From a checkpoint of a small transformer trained on Wikipedia: no biases in attention or MLP.
MLP neurons of a small language model. Each row is named by its layer, matrix (down: output weights) and neuron, and shows model dimensions 80-175. Each number is 128 + 24 x the weight over its row's rms, rounded and kept within 0 to 255. Numbers have three digits each. A neuron's up and down rows have the sign that makes its largest values positive.
Before each neuron's rows, "raises" lists the tokens whose logits its output raises most directly, leaving later layers aside.

raises: "te", "ted", "ti", "old", "an"
L4.down18:088098092132116152107187183120121135124118125150107137122145147158122138122131115090099135118106129128186138096205172064130127128147112152155099131088139125104116110114161101158126145120180100133136138108126119121127134110124094114105149154126137113134128148182125147135112118139142155136

raises: "y", "'", "s", "ta", " ("
L2.down370:121145112115101157142157159147101151178157125142184103130134162099169145125169108116109119115149101134145120078149107163111157152155145102121121137103124120132135136143101088104141078129145102140131135160121112091160147131127145150102125115123165126123104108166134156110150123104169111132

raises: "able", "ably", "ations", "ing", "ability"
L4.down345:139146133090108118122190166138111107138139149158110180137124080111125141090112098151143107116171149146110123115148095126166136134127096144121130153129126128132135138102142168147159159131090141097140137183157094150096123160156105118127127106134149110094124161143134158123138131108107078133

raises: "k", "ks", "ke", "king", "km"
L11.down343:159158059129111129142126132109185084130119090104158182136124085134083111131116122109136132162092160121103127088122122132157091104124125179124133145126161144105087144085143114122123117154138118125133133097113131106131128106090130121092134093161097140085099134134130129126132157113145144128

raises: "pan", "pa", "pin", "ped", "ust"
L11.down413:129117118132124093117122165165116089100125093121121128140133103117065140126126106143097091147071113119159125100148123155115145089143118136116128120142146157184159049175159142139125079173172148093117101149156122155123121117181113159141140141122148119142141184156146099138124135079118127143

raises: "”", "]", "\"", "’", " ["
L11.down569:131096122161150131111137138166149087142130117118139107136124159073118087132110094132155105118117130142146120144066150119094132150109141152108144136155097137186150127104135108146145157101119087131106086171117104111133106099128099091148134104158128121135103130115119141109078101104135051119

raises: "3", "2", "4", "1", "5"
L11.down441:099111160099109130136161120149146096181130188147113114130131122158151159143133147093125130099094096147115150137150103117128156103107141141126115162140141118128080165114159132130114130111138125109152143144089141113114131190137119180127150150101117169064111125152129133088157134082188112126

raises: "ation", "ed", "ations", "ability", "ating"
L4.down285:118102133111147126154152095119196113151113100124106100159113152140102108109123123142119110094147150094114144138126114145166145108083134111163132118110170159122133137125112159101153151146077144101088106172141156099106133137096099144130122146083160176106118145143135154115115162134103097116

raises: "n", "ns", "nia", "ner", "ii"
L3.down2:099108145119132087143123114182144126109133086163127149126155062126111115099140146126124177094130156120153081138109147107149119115168127111188141120077105111102086118144120137129148133125117125143112135107097148136135133136116153119092114126079119152164109084137143155125095134106139135148

raises: "hy", "ence", "be", "h", "gh"
L10.down206:145141098119110109118134110115140142109143124125135163106124141152127139127149113136151135136123119089126063143142176109119124181110111147110138140132154157112166110083106133120128136161118141175107106129188157105149140139125138117117125093137137133110106126139101132130176097101153095075

raises: "night", "ross", "ree", "row", "gin"
L5.down476:089148110145128095094149115150103118165139083104118105123160137144140102127129112134159156128096121085149141132162121147159123098103107145140134121127118103110120127102099089157088155134166117128119119108140131096152171092123119117170081112106112103170144126108122125117151146180148112149

raises: "nt", "oth", "eh", "nce", "ruct"
L3.down66:157136153173081097125101134093117112093148146156149142128180105175078131119115106129112143114142128152151136094146128147142135113066101094100150106128172114115121118121117121143137133138143142105149192135135160063141105108086147118099108142083159135159133133129112143155151135130154149141

raises: "ten", "ture", "eor", "rian", "win"
L3.down139:129132138123096137122093102121091140151114151109125162103147129146114104115150136123171121083131136112121096137172139106145109105064128129144115121159147120139124158121121093142140139107141092128128131152113121124096111121188099126161119156134143179130115120103087102155126121082083120093

raises: "\n", " (", ":", "\n\n", "s"
L2.down532:173144128133135158114124117132161102150127091107135129153162121109147116100136102133138133136157081131124113117155136130132110157160166087119109130132097128120148088167120137120117107110136089155124150107137103117090139122114124106119135084138141155169122144112126133070149154119112102108

raises: " of", "s", ".", "nai", "ually"
L2.down573:159141155107118107139125107148124157128123118149128120092076090120152063129127159131104138127151118109121098114142091148112137117097186137126104107100103102164166096096112134113102135118093150108125153158150138140142132131133136117068133133118132121119153117169115145113121084076099131158

raises: "ul", "und", "outh", "ua", "ales"
L10.down518:109171078136134155153140081106088111136169180097115144153112132115166131107104074145152192155104120166127103166137098167126132122109093091107150128125103119139129126157087122079140152127102116117149152173106140142103076133123129095172142118132144137081112158149119107170118152104117122168

raises: "ute", "tle", "ter", "zen", "ting"
L5.down664:138110136098122127109126123183137123052167115119126112097097122103148169102143143075134140125131136082121119142153112122146111134122142108123114116121106139126159131096175125129096100078151104043113161130141120137130121185111127104116139144098153092138132162149112106105132118150136119117

raises: "ns", "nes", "n", "ld", "nal"
L6.down620:122151148122128073088119135138114137119142132149084139082179122145147122135113113117104121098119183178153141090162133128098099097128114152095142124122132103149145149095127092163171145110128132075138149125132155124145127130129132139125174113148157136145114134153154155105075118118142124164

raises: "force", "ries", "fall", "ry", "lies"
L2.down344:158129110123088151151146150116100106095119152102084159085119097172146109150118141118145140138102138119120148148146137126113149157142127123161110131123111127116112098040127135097133106128143092129149131119169112111134124124079098122104120150118123131102128137146132134130154135146111126112

raises: "low", "rica", "rio", "lin", "ray"
L2.down129:142128087167109116122158145138119131090116128124108105116123102176100133115129147095154133156146141138167156075174125098157112147118093137156107138140160124145137142102169111125111121159115106150092105132126090162105161087140149115150158110125139100067080123140136109096126153133140095147

raises: "'", "’", " in", " of", " for"
L10.down377:110086158153145087132124129160104158146118114148124090140124139165102131104125122118154145130165117141129118111092137169144134122147202137195147140120127150136117162169173151137164145124107125161088108116145161102151125154092115123110138167152121116139097154120114123120130100103117103158

raises: "'", " of", "’", " for", " who"
L4.down92:170117143125105065116119143105144128160133128149130119156129106121110135099098122105152140160116104154147123125129093145133145169163163109148135136132132153131118164168121182169170092128122133122128112131147134140146118106096096102122142129127146144140126152111167140099102161110157100100

raises: "cial", "ence", "ious", "ience", "ical"
L2.down67:092122174137137137112117117115159123106130136097126151080147152091157139125149099152092119106147126135141139122176134116112110125135176115099110152142103142122169125116143160123141150143152153101103128145127130109129097122161112154107162120151121145174126123129147153119118118138101112158

raises: "ast", "all", "aut", "alle", " Arts"
L3.down384:117170122111109137118096112145116151166101161090138116126106135117179140121154111147133138099115114137124105125107098102111127127114099122133142114098138125088155083075092147132135118137125106126161139151102143149124146138112150126125115094122130119119110150113153153153144115128152139153

raises: "”", "\"", " but", " except", " who"
L10.down126:161101131162148130165085149106144149136122097170151110134121108143134100121133096137112121131112142110120117132176141134092121159127143155162108114120109164144173105149115140133141139099114123166095107128161110180136106138161118121115169125130148153111128137145150133109104123101116109129

raises: ".", " |", "P", " and", "-"
L4.down125:163161097123130141154136123165055150143121136109157113156112119128138112136145144139083142102151152116112121150166131155137101127170137153127125117162121114157148118130131150102165136112107112143150131112168136162135105129127137093161183136102125172100136144113169175104129122110123129124

raises: ".", "s", "'", ",", " |"
L4.down658:156143142134118162164114116148103170157139141173097143157137098074149115124104111114075126138131161123107095114151085169165128158159156097151139164129089128150122133150123155137156140123144169113104142145102143133166124126138163120118147125145110112112206135130120152091095145100101099117

raises: "olis", "wn", "urt", "ise", "ish"
L2.down395:115117108099102161111141189076055133139125087140153162109137126105115109093139122118133113143077140131148130128147112118114115111155081140094137108149144091080117125187091143136157141148087154151124120109108130124138139122108120149155137114120133147108136136088141113104126108109149104113

raises: "k", "ke", "vent", "ks", "km"
L11.down307:156100138113142108154124153128143114140102139121154151154098154085177117128143157145166117123108190145123138111132119150154123082141098144105112116165130136130131150151159104136121084145216174156126101137107147156148158133118093127105171091127138146085145111161096103137106129118150119145

raises: "e", ",", ".", " (", " of"
L6.down158:158191108143155125126124134130121130090163147143116146146098163126065097111121131109116119128114103112126091112156125082127119132144108134168109106118125143125127207160143149138150166103125123107140156188109096120131101099113161129083152144142154103152120161134152119125107151119117088090

raises: "n", "ns", "nd", "ne", "nes"
L11.down260:121131153123152127144129117140113121107116117146133124172107138115112116078142146115112141075105175071167143133117105135108121139098108155122166120148098144109144153152114121161099151162127102110110161101162098144143121123136145117153088088110181143110107128157123103113121150085138131144

raises: "ens", "ening", "est", "ties", "en"
L3.down515:129144172168087156136159125108129124092127167110103118150159115087110126148155149120137192146104119098159129154145135136098110144121108142103150153074113144088142135127154114147111120151129097136156171086147150160128108157124151129105089122117110103174188098122131139109125175118149127122

raises: "shire", "ings", "uring", "uted", "uth"
L5.down284:118114133123127171131106160104103069115151126178092170127114154148075111125141110145167116114113141109125138147129103129140142103120164163112160102079131108169105109192147092119138133139141140129070081131121163100126148113151097165105150105110155156162097097137143173150130114190122119136

raises: "ious", "ience", "iet", "ston", "cs"
L3.down117:144143140141137106110127108119173140107123125117112122088153135157094088142179108135076115115114119149105162113166144140135057119106119051116106118144186092118142160127125145144179172092125117119137139149127139103087143143123142122157120140122156131118132132124123163115112108151153116097

raises: "ç", "ds", "din", "nia", "ls"
L4.down422:111105174130149091099156121121116125166116113175156114145125115148132119197131125107148125147095095139099147149164128139115173155128116154134131115146149134102128064159165122124097110140154104140112087117096185162116106127119118103122118109127131119157112133097151144154107125125174145132

raises: "ional", "ified", "ird", "eh", "ift"
L11.down615:112199137086136125181096134128100105115111107167133129157132123167103138091133148138117089109124151109168181148143123088146117153101123122119148113138127141116145137134120171094118123139112152147119112126176157141130113130120139163112115100133158119077134138104166099137130113166120149136

raises: "uring", "ency", "atory", "ured", "ure"
L5.down87:133128123118124109116132115144097122140144154145119169087128141193114110107116112152140124131117157123159130122112149109150148139109110076122106095182132148127088127132150092130112138102157153127123106131124179140115173153101076136121119155133127136121157100096158145126065135152069133128

raises: "der", "ning", "stan", "da", "dal"
L3.down97:129115111142120128113151136143174125120141102137144122156154119123111184167129156132122131160136098123133126115184117135154161146114160104120118114156128156112119155109128112127097108162134123146112136154123089123140095122103140120124095122141090097125126117107137147126075146088146153106

raises: "tle", "t", "to", "ft", "tor"
L5.down405:118095136195125107101146126130126112116111127090133160125145136136106143133096117094081118133119153141107141107146145155141099135082144119130106141119163098095122102153147088102153108113166107131100148154097138084147122149092163149111129157096078155145093090129084158129114102157109143083

raises: "ton", "ter", "term", "rd", "ida"
L5.down55:103108151147096166124152105107146125125155135133132128133109147149130153163167149113071145126140076093105086095127152125121158142099141144153114092114133080135104131077174105125125109103141135134091158128160123182132084095108112076132107149134098108141109141140108106139107162135157137130

raises: "ional", "ious", "state", "name", "d"
L3.down44:096102139140098148093116106120134133138137108113129117163159129167102133147147138139166133150108087110139143162155129165133109181087181128146116121119199130141160093094118110119116109148148203154107078117134154111112135140135150140146162089143127134093133064090179148104087101148124125137

raises: "dal", "den", "br", "da", "tt"
L11.down588:091134142138104134136111090160113143096155101120125124144106103123118132142126159113177151109156104118148105101174132162113107129087146117115138106099096141090193127095155117120141121139110106161095133092167119110179122140114134097081177097145119132087106131110145166183117152104141107121

raises: "1", "0", "9", "7", "2"
L10.down656:139108136088099141144135117179144146112106135157109136102133165148151089133126152115114121062113114181118142074139114136135132156136134129098130112126149117134113089122101110163169171091146174115131117133144178144104123125145133077107132123152126173141111151144125162132149099117197076170

raises: "iring", "ils", "les", "ust", "ill"
L11.down643:192166105159133131122141123140139154128167132083101135113096111146135133138171156126143143143114132131099139158156060152121113100161077106129081133140137128155148097155110114098110155111127097166154133113131145089130129129131168079133097134089145139122104140154172134182069113119121161143

raises: "ably", "ads", "able", "oul", "ione"
L11.down256:148109105111104150142119120125135141158161119170112181123134118124137146123115103143106165154109132158128148117204091134092126154145117192084121117100142119161134131061130142154159132169103154101136129145116142105151095166111101136133116110121180106135123091085095080169134131145120124124

raises: "t", "nce", "nt", "n", "nia"
L10.down45:110120128119119103122145117154113117113170129085173135129127120102125103143120125123114128084154128119136148136152134116113112083112110093110140127147154141126096112075105126134110160131100103147092121144151130110124140081162186133134126103099116137120049123147100093155138137123068151148